Part of a small language model's weights: 1021M tokens.
MLP neurons of a small language model. Each row is named by its layer, matrix (down: output weights) and neuron, and shows model dimensions 0-255. Each number is 128 + 32 x the weight over its row's rms, rounded and kept within 0 to 255. Numbers have three digits each.
A block is one neuron, or neurons of one layer that tend to fire together. After each block is what it responds to, as a language model described it from the Wikipedia text at the highest values.

L2.down694:152136154109128095131113120098111196158154155125110143108089123147126165147092097153140067164154127142123129133069105152114119137174142181193113120117120159143170079135091147109148178123091085086131177140087140146150107116092102163160159139149124046113167178146149147078167135140167123201116078084128135149081135100157131126149151109138098092177135159106100162074084142174146159129124108096147139163107141108164159121097120118122205105083098139167102135128158151138184136172081055115103093136201079116102080170140151068130115094115133067106055147128089140109192116134150131127091230066110133093198114177090115151133130149195155128122157179160151107122162089152157139172123095130124072129169150153191155054139238118102127091161135118132114129100102114111128105090124134
L2.down1011:205124118172124148170055145167083137164147146187095138155071167128119109144141093179127148123151121147144157126075105116138152127143131108119107167100110105126155138089074136111149182142093184071123103141063147120145067078065146131112133211119115093169149107149161124081069124174153162239142122101088133105123116116141128168114156163155178158187131160130108169106123135103149148122104119045184095171139102118122103147167103085126223132137127152105077191121158094139181139175090055098109135096187115067148133086134161107131131173131083111127103142174102136115158129204120201143127125064149096142144132109101115147137155163146121137115186138093123141095081096133109127150128108164142129122141134080174147080124183134072091143096147143143181140089107139166177142097144140
L2.down1347:106132072103118121172113186150115116150160165159122092107130213118131090166140145178146168134069152112093167119088120142092120169139092139105116164071146157172103131106044150049122186121135128144134115172070098144103098114092186148083120143151144111172079171144191123172133101132110184175126095093088191117149121126225088111112108134117136143157201124133151111140135145185186078151119128132151061130115159104200069113143112122124156175147107154072124095148174124138112113107130152158106143119104157168165160157141153114155128084137136072111133165116131154121212143142141147153070157136156139097168100092083097147148184153155113163095157130126124126141122082126132066110132131117141109112154126084177146082125160097057150134127151138149206170106146197137149175170158123
L2.down2792:145104114096113094145081119141180106195118154144095115142116120126182133139089100131128168161142170141153121144121111125134105136157165145149096177093104161136140143130103133134135145152073100086104117092077194110160079126101095200134149204092195082102160123124119111145142109153149158188126124105113084126089138087123139154160150115153132163141131128137122170112092113190103136141113137097151096080065104136156114170164152102144165167144108135096049171149136072145210128173107028168116109112187121121102137110167128067188170152136166125138056160152110117119103136175114139149124231120145106152117152128126100186148138103133141173144208156099130127137120116130136073186121148175144098100115113049174100135130178137145143127130174114123146093104133127137125159097150137
Description: Connectors between paired items, mostly "and" (also &, of, en-dash), in titles, headings, lists, and tables: Oil and tempera, Awards and highlights, 1917–2019.

L3.down150:152123148129157153120140088083104115156090106134129129119134161124093097151101093083075134135200128139088145132067160128092181140112121095110105108121158121139128139116139052168148141111082047157130070101173062128125107096104148111130157110169154128170129100077085143142107191097122176077130066148175235157142156120210072132145143035138169134207095132107199123127144121097119084101055104141172159077112143163138119127086095209097235157111076115129103098156092136135097160099185126164127139105108159124050096088120185153120125151126185087101073087140118136109131116109149155105161095176145117115140107203157083144151148156131111099115194150182129087092086130150127153098151128138108113104195151182149149153144157158106149126113131128106141177145092153085115132133127116
L3.down282:094119101123091129210058075110121134073092127110123154096140093177161166086148148112129111108123134146126100122105137040139137093124092132196092079123132132065089116185158101161153198091128147106124102113043150133161070171100088119090123178098108103190119141072183114190151103147122142118157089080158177138159119059198131108119167098150153100164100126121076121129084152107033163144193112164147157127164142128098114130161111123175097193146092076139072127153125095099122114114112098167072135107123146134184128137081116077159101135133146131083085132132134126113144132114101144124091077119076115149161051139164118077111118120128143172165144092161174159101126148143096139097115135115124113120141197100174158174131154100106155134118156112147194124145150138110151161049135114
L3.down402:120140137116081164118093167157115141098163130082123110169153133127100042095157139076084125114159160110147166130082115146111129106074179123116077116145119082096128154097131136105141116117074125096132139137162135128144135140208038108062166111114130105137142077143133116126067124106145106149106106121131149122129156151112127095150183161078115104148172135110145128090064129063107089081121111182102158126103132068109144119153111043148110128151094080118074156185124122107158119095137115116168215120105134121144144116133120070066120212137075221155103152135120131133112117164127097151121129103091094128080213126199157198177109120123095116126197149110122145140132150085136129138151102100116135093066146104173151149132173098173103114100126166105133112070156104146141115179119081
L3.down560:148118169169089153133102130124052089154119104156110096123127117134169087142126155151117182140102136141095135132136119115212124138141076165129112150115113127146174126100115051088150183094146097119112232129140150104130151143160111174084150130148126178182098183145066161210151107145169153138152098134145136185186124048131123097124164161143182118068149195138159141112096130180168136132095145063147150162112059063122137104094128068121144129044198161116098111110138132174217146121080131150094101129104124143131136125126139128137083128131143138158175130129196147112116158086074107131100179129178099138119029183103105110210161177109150053130138156123097133154157125121123127134105183131124146102155157152194126171142096154222128133151089148124080196139129123109163114078124186
L3.down639:131143159108131135149100113160126099149154099159124191136186105144156087108154062147118091109117102155159119113115123125135111114071156142161127179150167109127128101102172113152102130060104113122164177157126149134112130123090144110063159125115084127046079098132120091206139095169130131098132102129155147130144136123114101064103160139132138121146124145119161167204054144120132128162094131101124079137158087181093117161110127125131131114097106111084150131119147106108134125141164155077087082137098192193098181136153149170116121146136161155177136133101127108131141168095185152103190066122133083066119122115160097066155125100090119159167136132102107165121125104145092160070161094139073124124070147159097040079140250112094137131166154112152102080118128183092099184146120095
L3.down1059:091122115122169132069080101081079125122071134120147137164153160112125100115090064120107109132194125088154128126122153094174154135108189144186164069178118097062185131126142136149143119138085123099130067134121081173093112128104132150107139170148130119117207121128084219133071132114097037113094127119116088127083149121105145138177159181110120166120173100117065153065060121100106111095075088136098173083129102128118129099150115117121135144140099125122123125131130130076099136094099133082123186188105172117106128126130083146101156153103105168175119168123159138122214147117126132123125031147135105165089095163152160117102118121136100120091113103162098134140098150108118216170135070123118137162065146137195084144136081091084121113074151169131113142099129082112174139130134079
L3.down1256:176153137120117109150162174138068142144142154106138157109194107130118066119128078094143072150144090163133207155116096092121145150062160156091155129157117117078136057177203076111078159113142131043114151150189054161117152081062179135123140128117083211136124187087186126141147145150133117184097181114156090160141123185081116129151124148096110104215127148136096066169058119075072104154116128184128115152138101121106106107119148088133068099092100132081129175112092109184121096092101151099123074215090124130173096146134148116176116100143088120133141172095162125145119128101142093132162119168118106136138116129214077095171119101159126131150144096134148150123088147167132136076105100107088039187105127076096127095135182118053146152119164112100128103121064146143185174102151120
L3.down1367:151152135116117118148050149081178167157095133115165141138165103125132126144079157145135149108200146157147185111106127099143117127138071126167109110115164081121118142132107114119059119171127145087113119164100169131153099115092081105160162176121157098165100126086164145104141141151137115130149100059121129152150138055120122124139114097183082108110168177169162130104119146167064144113200129141210173126178122138042130155068122137166122145143131159080204129143167117133101116146150132121165128139092167138103155139146111088116133170139123148135098193116102161148126187153177139125111142076130153126122060101129141134071132142157133176094167176091069131225185150137111136163107152169123135138106113097195089132113088142105161099077145138155134112132119131135103169066144095
L3.down1826:120144128099129152192140086136169063124073131090159163178121109131207140123144162160186131101228137128134097131096124150144153150137171120176128136100088168145133102161095132064126152145151137096098137116071181137081081155128153131085149135080125118123111159133162099108174097135143132107161121113102136134077111092152131147107108173165146139127153116169086144185080130145106123171177111104105141098129128126145182153222148132140109142121131147132127150160142122143111153078068138152129041128111132124131088116154119137137077141143180128099145178140098184142186119143123147154093193147153126128170104095136120121034128122118091182146108112128097110191120183140139083093115077122140151107040081108167142121085173092091103145123100145104118114183113107122112113071151215
L3.down1954:167121127106114130091073170123114167162120104101162086120176147154114107115117079115122141137163132119129165150162108105158138151115161104137156159122162072090138120140143118092127109120092150075120129122152112162124131114165117100152136102106081144174092202130188136100109113135117158146097162130128131105085120158055117148170148145125076137122204185120121093134125118082102148164075111169136131112091109097075093152091153082115082106111110164119145112159140111150107115084170155140118188211108124094151150139094131138170130140139121173079127138129123113116152130156145142158141074092106079134000098163170092186156122147144120117103151144132190130201130121091124120156135078137069085146069148108067140115134083106088153160143148167137152094109058147125107100104169092
L3.down2177:133121163071140136142139090169110097095106108112167167150146065158137069101176194156141096114198145211131129124079105182146175100195144141107165076107142140111145111109157087127116145085135113112124146121112173113150130105120151177087086130156128133072128152112154106166170108145174156184140121043091114131046129154142125141113174160100131167168146145149149160143061120167095105191161108144102108165169117101144170144193134163152132130150136132119104120134163136129101145119122233172071076131068127139177066134118097077075149133172093128171162184169125153091151108092136121139093109138167168104189083123089179142105152138147156158147123124184115113119152126147132114126118131128133137115152007145149124167094134129181146142150116144069127095195167135079146126070119201
L3.down2597:103096140096166160144138074082086149073146072119123125081149111158140114122160162116111133099140145134072087117041141107180108080187103130134095093096145154196090149176094117134149165122147133144130155157059165168104124174131147135168062137094071076175090177123176094171143113146130130190131104094094116108113128100111135139102113121143152125130125154135140111141139134146096167169117147089183131179193139090169134153165118142158129158098138175131132161104140132129144144118134146215100047143116205112117051211126150136132114091144161104139178134077140122113111138084137158126147169141151127093177102066158119107092124113126094221107211100168079142069134118119098101051173136188102174139142084091128067112114143099145135136149099141116143176148122190134118144148110187
L3.down2759:103119098145177112048125096179104142123105091127133178138192129132187123117160137147140145150147114111131128130129143185162125145060178135142113118140137138088135076094126096110139157087175074163114154141159138151131157119114144145130110117136148091079146171160057116149075108133121099098142100094142146120089137123183103114095169124153134112162081125118167180131033098100142077151088121131084145158135078160138119152176137177101137113099142101106119113127126063114123164067136152077057143237149133139117058127139149109147064138136188106191163080127136152120138083106132119159152098171199139115162145131157101126188181129102121071077110140143113105141144090104104168065142077183128119102160068241114048106125171143124127186136098109106135152203130114116124125131094196
L3.down2866:153113126137176134058136117118164192105150096080164102105139121148173123131114103151150143079180084166157118133122119145114109143079121079104121104147098147172154111116092137135125151112156119109128129108119128128136175162161140163135177079148188088119103146115111198141166067159128095075191133161095077119185148123153119113162172097150146080087167123095150169136084120167132148135140188140159136143089166077113172084088129181148085120143101150122170109120121122084086116171198183126089131158169166113155111233123068070102150092166153097121059141119079103131093196140160116117139130163122170171151130185119100135147185163077167118154194087119131117137123142126081118128127084137125113150116142190203143169126053110171110101105185112147111169156140095135113106150147152
L3.down2974:174151181129076151115109091105172112154103127118132133161117073148130106162165160143090152108191109149181134136115128118159087129102124170109178177076084101131110101150183119086128131092107074120125157092202122147127150136196122131105092165108081182030103160135124134134146092128166123159149124150119180143118141166110087123159144176121118113169135159138211131144041137107152110133088128178135174134177138132134158204139161100135093072077091169113170127145103062077161184114153160139109135094107132134091133158136146124169109211123133116139120125163132147119096140089154158125129119149150093072064155154157079136115109134152140099139159134130110122180155167135163160150112155113144132148019008067156074134102156103132091120100010170102152130161057134143134132108126119
L3.down3017:056139107111147107132117105065106134128130125111101125078103105112156083142127166163128181140095130121151121133134136099141122085078208154148095128124078168135127130123129192160135137063213108162130140106151082134111137122178144123133119115127098081176141134156106186158153067164178093129080129142070136130117089076125125147105141157146124141143135206150121179088181149079128122128198176111139109096119155094181173110132154090146091096110074166158127131052112110095057183084124147180136172170133110104166175106080104122173130127105116122163087174109109107082133107124139191111132084084113130140099120146140119130164132115149163134083107130086112126137059124191074126111138135161165091171137209110129156120117127085137066130148124122141151152154099154171123165094117199
Description: Coordinating words joining list items or clauses, mostly "and" after a comma before the last item (violin, and harmony), plus commas, "or", and "&".

L2.down812:126134175136134134135199148174169113090146155138108037168133124159073097143121139136125153158100124141137135141116122155107134091152064061142140137128108103092092151121129109201162152201177024137117056135124068122180173135151117092057169099118118114153130133109118139064094147161117076070129172091083142148096126110098113082119107140113119060121165157119136146197129111093116127146174119171124055147180141068122180093137156138114089117105147107112048123119100152124127150136153065170175121145060158142135130141098163097144129107127153155157121151133112136121147134179109164124147066121094145146099121075139094145150152145128108127173113173157093117088113089163148150158138172081147075113122099128141110127105115049082156099123146123122152127132121157143106161102141158
L2.down1229:157100106101171116088119101161103143093113158173158084061159098171130150158121164173119114126127183131100107124081115157091130101122145169099167099095078140160164138116071136134135204128149130118146079115085133124089118157118141144112149105131116122146122173120157184120147158149180069123140151118099085026082105078125109177118106124074076136083100054109132179114146109155127164128119117118113123116071085154115107133102130095117130094116111100138129116143139118195101176145068119136098088118143105121123127144147105126150179044148146179162139149109116106134167157126173146136104145114114098115097127106178138171054099123116148071149103139100139157113137115108109170112120120083117175140159164121079131137159143136155135137174094118119118197134154135092170161147111170
L2.down1564:102150111118134129122133132129168140134144125165100119129058058112132055114223179111109162115112108132112163113121144121060150104123185146137187122169145153106079132156118097174135164176149152116121061141184193129157166165087110090153178097155186135138100118122171171168113164122160195095132147157116114066117125099120137131114134161134137175175149123133094101096184121137102139132092195098134130173106134105029146181118169126131139134112056133134115037076119137119110133179144103167135169171097125119081116146120079188160134160125146114186107168125065095139180140137142098098146064168140152138079117174116154227106148144139148126121072116169160137088139114116142117127116135128144109167081109124108146101153147117072138143113094099165090078130158140148148178130137064
L2.down2107:092100140129129137084093107161132146118135090161171172168138075137105134163133160098100180154082168148173112149034179119193111062087143144099088151090125145094143068096104118136137055146138106129159106155077103123108186137077190171193150111108144129131092119146104120175118070122186136041096152054063149097147149118140132139185164161103100134087108132172140135106113120148170077096130107134127157158125125090122110134100109139117107118100099111087134116086181119119134124107113091145196124118140188181124183159132101121130086107113096157147097137099095191165075112115149134099087117077138129155124133108106116134106130104107131034173098125136132128127178147135117129047166085124103143064102238049126135107134183150067216163060150100145128111157176127150132132100111102
Description: Short tokens that split names, codes and numbers in tables, infoboxes and lists, such as 312'19', Bigorre, Mélissa, Theodosius I, Kemény's.

L4.down1857:092099084130147132144074145097111141146142087147156152147201139093085112109159065105074157084174138179123054118044125133145107180185145141172155125081157077058169139157176074153193107078126140122160174173090110110149046158123140137109129106121202111148156093100148103151133076118218113099126140155089109119064137123090127092160132128076109090147072154144130125160097084103096082152164163180075170126156167123079131172110139167085139133077148139139122148119121135125103124099144149069084132106094114152173186156104173095191107142133114142152126158157155092134125151112139192141149178092145099091130111112101196171137127158118072095121170124177107165138158151096121113151130041114122113125111108087152102088134099042113149103118134118145154136136177143169155131107119128
Description: Tokens completing a number, unit or field name in infobox-style lists, such as 00 in UTC+01:00, g, cm, million; also sentence-initial L.

L4.down2853:108084103105139159066140108085137128175154111144142142126166155080104101138196109128115101135093168163155151120108099125116145151130161189148044156131155131159111176069161114147108070145148102085144175153115167139089087127121140057095096127092187125125054121140113123151084163176110138157143143052148171144115162112131094128172119148107116114117186153129109132090096139168119115145152068159138255075174058115109118110142060108132134207121153155108165124114116164134119159130132076136158080166139149078158115130165185137163077151126136139128134135132076146164113136097120139135106165161181073124120108181089123126161180087184102172134107217139148145108129098139117120122107068093127163115129120185106114023084170143137109082158092120093101169021115165137111091102103123
Description: The word "and" introducing the last item of a comma-separated list (often after a serial comma), e.g. "professors, and journalists"; also word pieces inside a list's final item, e.g. "mes-ti-zos", "micro-bi-ologist".

L3.down119:131138091110180134067127139078081109099159100129128145107145160138138154142183177131128195057149098153090077172066135137132162101114127141110196083081152130087066136092125159076127074086094137108132073122079153115150104142153148115120091097124120119121130125117072162096142095160171177188112125128114112109128125124123143137091139131144185146168111112129137067153081117132172080130155106104097178189123086139100100178101119119113087124142166110135150157127126085142137100109090183073064105186159139103135042142112138136170162126111148155128202115110137151100130107102158142123092154142129100145153130151180121102144140168098168109110142109117178093087169150094164117146106118177158161069191160181144161125117185147130142215152175118136100136121120099094160125110151158
L3.down357:170096118145154146126171113134138133131135134098105126136122125119117168147169129097151113113075131124150087126060130104118114081164058109138109102140191120121134103073142179153110099120133120096164061111068083116164102119101185119173125146101118128112171139111169117108109116093113112053123151130090107133111135134101196117151159155125166083155090196150092126135176120081124117183160085118074109156058142100136114116087157159140152152130068131107084124179154162171133132089157125084142102166097198115119124131097068149199093125074177104130093154127151163146156113131115141083085139118063168210124137041078109042158165104071142100194130146110152126135235088131127139088102000086172090203092173074149142082110153113115114135151132115115054080095151197132147137086150104
L3.down394:150132114138096143143103106165139103155164112145092186090128073093131079116134107126124135107173168155168137111051059076143097133125157126124146137124116108123131136125120145127104062069097132162121104111086106159146124102080070125169113147103121135097125165132101120161078125127101101164091065145148156134137138107140109125145082179141157123147118162123122109143078109128131106198143081128167180121061061143238082139152112111180130135129090110127128168061152135127189157181122119123107143148137143106124099124187101084126078103122104080080131120128166145099114218092104174120126155071098176139113147160164114129133103116147131114153127140116108133142092154092093065162117118154127123118108086119151136106097137119081055049131031120098125083090140131082069098092140100
L3.down872:123108146117095175138111117097158176135122103142134163069109108123134164109067087134101103106132205139116079122099145147123135174115110121220140128141094138128136132145161175115123100147096083156124161150047087145120062136072132086170135105109133168131097160144161150138110129145096174077119162137151106164098141103133144119129152167188152153124126114162073134160136117128091103127078067140081166195127217142118140100127097128188104120149088179117152138082137106123157129187125101189146174193178103122117115136153097134143150141119109110115136099105059104085100144128152063110111135046085110134120156061163149103181124146099124075135089188113111125139164100115163120115143168151137082032156155103099077105147127149141091095114085128123136180079068148119173152174152083
L3.down924:111126175086154119086189128151082147105166118126135108070108173134103109061154104098138091153140154092070066115053128108115119146099112162111117120139099123119129142109094129159128123178172150059133121137115132095071089127111178144093046059118132138131145136117101131133105096177060174168143134118146149150117126161093170122130117152130160135117186108176116179157129105111062128162132126161132123151151153173108080138139137150132108104115103114155134102161143115147125160110114124097137163108101144129128019097173101148167138173135167184094103095135124149119091120186106128152109190175119112109177109135137144124139074102116088077111110123083169150146218107126162092165118133126117119128129151177127129113138104138129126114084151143113180110134096102147148116160107123
L3.down1092:168163120118134140162012135140121148119127152055149089151139181165136118103140131112090130093055119167098078102140119118118142113081175164051173158099140160114116096179129132090098148117156151076122137064157098182113167145099111150064106153096081114103204140119098124100145111154100065120147134116159165132110122193098147166109190118085092141131115087158138137151146121106130151097130102116160086116173124153089148114073131098137140025102078129112119144176052194103128110159150139153115196145145149157115103162177159154182104116105112155120092180150050170117167159118149107132108115107112110115111114249113135130139166113122123133151153163152103151153124089120154126155101071094080153079147157083205181075105133139152106109122091146109113091097121119120146161117144101
L3.down1350:157111105165106136132094130107126098127129137127093174045131109152170093152189101161139128136108123091130123115053150122101150132063165103098115122097099032160045079179062110082091105118143133136103158134097133114097075125136144117164124113116097121111140109130136158151169161134134118167158148167123088120118129137135104119109102154082203131093131169128095174136148102095157191088169135080091118120091116123142093142118073131139139166120080120169057126107089144228116158114133142092128131167168109137093119156148037169136115131115150136147121162086155096083121146166114089100114223150061096146110054059104145094176144158131163089147063141095122099119196134166161046069138119141169100163041140141127130171111073097130106110176146106120163178075119108092131160113125095
L3.down1955:124101078140151122131122171088162142097152112090134115234109098113043098134130143123132084091131114127095151148075122118153189151163088173040122113110115049120150138112114098031108124117114117107125157115128109118173141128083115153126162142135104166127136134109148161160103108138103112167134130155095178088103123153144099152174096125131094156153104046114144162115131131137116127119126110145125123189190137108128101130146140151093136113136225137151099167152170087183154133076067133124107078121155141133206137084102149082123119076140104142124183099111110169117117093139115161135090108100176127151148084029122152104066199118120092124148122141118110102045161143157122167186132068137129149113133097142132125079113186123093016138129121158080105148166197144103115147104110102
L3.down1968:073157107139135121118082097121145134100146110091170077131151116145179126175094113129134183104084135131125143105145121146117141156153156160091127093099167123085092153169094093133168107149093157159130095119112114135166086143168090114167082079135118165110107145150135089162070149154123140153112130139147144164153149143189145086155125069097161123123095146104131190056172135127136117056112162113123114054115154175087096148197129178135131102117095130220083137153131085105142119144132105154164064097064077164139154123164076130127132154127112143154110083090156151122117088146111149144093120111075105119105161131156074110121092086161131152148154144091164125112080097148100108130118138153110147181189128103142170135125151115181141173095104137158178120086111117186134103146136130
L3.down2095:167122132149155156112141177076097110166140145127143179103206102125076094070148185104124185095189121118075143114057104104078154166112055091137110125196101113162192161142145124119127125100079097145154154165193050137142167048140151038130142095126099204098117147176124119112120120125122155129135171172094145150097152198107102133150135130049131116143133112097106122089070118116132127103148125219146086147110146065151117085074156100101144124132112104109181140143137138143136143118114100130101173146066115163134149142092081113180199115102091067116134140092092125139082124177153101131066158117090160169134142082106120127166208129148100141175144126162077112116145118084147122015117106148145056142129192084099100117133154089131094053195098158109173116187158144055097119186106121
L3.down2154:109109147082173140118088120146140131131150094125075105095090073156111129143092114126119089110135147164149134148140128140112147120101110132082116114098104127100111120155154145192123136096115091141116097116061128120088203106069165092184110169112105138084100127074156070161111165132133129102118131103119111149084115101127137164145068136193121137153083132144107116183170132106116092164138131122151148173098169098182161045117093092147121166116119102110129142122193148112094124074121140228185152112167131097156117135118142088162118114094134106055124170155107163098194140092150117165105125112107119104108196145130112045054107095107106097090133140092070114085154111122115122161095114092167155146091124082139094132127150170109097099137088159129061093121120153154117151087122183
L3.down2183:128120120150148114091094125088046180167165092150097121093122125161055183070130084078161131154102184091131134130105124151096143132126104143109144200165165160110093134184116117169125073106186138114124100121132142118166085093156080154115147141121109166090124149145136144146099133086157091170130137139162065060110110143145119192125157120102182127100097102157125122131102134094115212137143113074134138141106157108104113079187092119123145200107098133134158125079110140153121183101183113130221155066111089100141134120191118080164127128139136179137148135149193099092209140156101075102120140075105114134118144185096134091135037098124105108140149166088195129123131112100140061137142117108099165130165160088133155144115151090106140077170135117106090189190149143140090170097136145
L3.down2204:088136116131196164076145187134102115108143147121097138049179129110132157077108112088117177137139155150080134105111121127129105178115176129149101128120111126119176118181158123094127216166181132088101131125051076166149087082203128058101129061142128121154085205156164091084130168155140125115122073064111119096100139161088138122170137119140080089140103130116116110190137124106096122147178179111111083086154126061140061097102118160175094105097124119198129122140169148173126043120150221132195145135136103174143146118145099197144081158114148139183056123102116155131145111111126113132106093094124122118136161094110126131138191087127136182151166118074144117127086108113157100167144096116146088186198111081145131128127134124070112090107090143180173091091141129076089122119151130
L3.down2495:216126155086124119116130164098101138130127133083111131140110112132141151105138142076132152123169121101090137106167123144118094141184097108127140179115122106084115158099176115099140133098141198182098116151109108130089171105150161087090083090101131170058135178145159180089144136109139085110139136083166118126096133126142129178107108069116136102082076082167169155166105118142170068133138143116119072125179174143151185124134112143078078102148175102122101114091110149097129113158154107159153139168078130168131099161130201142085191115130074141142134126130116122129137120107120072133107145164139139101183119142178141088093166105112142117107130117068168134125175114134079096110085156142150113133082120144082124191137124143133097095121135124155174132107136136094090147194119171
L3.down2563:092094138200091160065112097166094067116162137139098154138179113151069105087158157126146167138157119109131083123126065109094130162212140130089189127127102105185168127175100134137104072109109101166143124127134152117106168089095092104090113173129124164102113159129157136167045112121124083132105170212104069118144137078104118178171123163113105164127137126145127121113082117146113108162114106147150147161108130128170046198086106143101187109129137139096141138106067171095100180111138098130108179087138203140098138147147106127183169145103088090082165151133123136106091134058089111118160135090091099127142120126094152125150156147123123123106184132140122122144189162145132126147129131176147084117103129115087123063121137080121155138139146135166065095119122108064165092108142146
L3.down2732:124133162110099108104123127101171194135133215114148126125110118120109133107134132098153152092145093141088137127130131120140111108150156121111089119121097044101179138138126124125160201140150134070131087091078064130106127128133138124137169136161136172105120138093096150158119202112142119171102085139160111102128129159156102133162100124108130115082161109141152150185105119155132116107136157144157161137171151129060103123016202124122166127071143108082068128122071122143148136082136161178114133108109124159138148098076094124087051073143154170166088119101138142123177101070109117133130103166156129153020132065167124099105157168100127081126138097120142128129138120160089131117123136129123170151051173119156126106122196186097106166108123119168098109122153092113103141124163132
Description: Number tokens in Wikipedia infobox and table fields, especially just before a unit or parenthetical, e.g. UTC+01:00 (CET), 2,260 ft, 137 kg; also the first word after a section heading.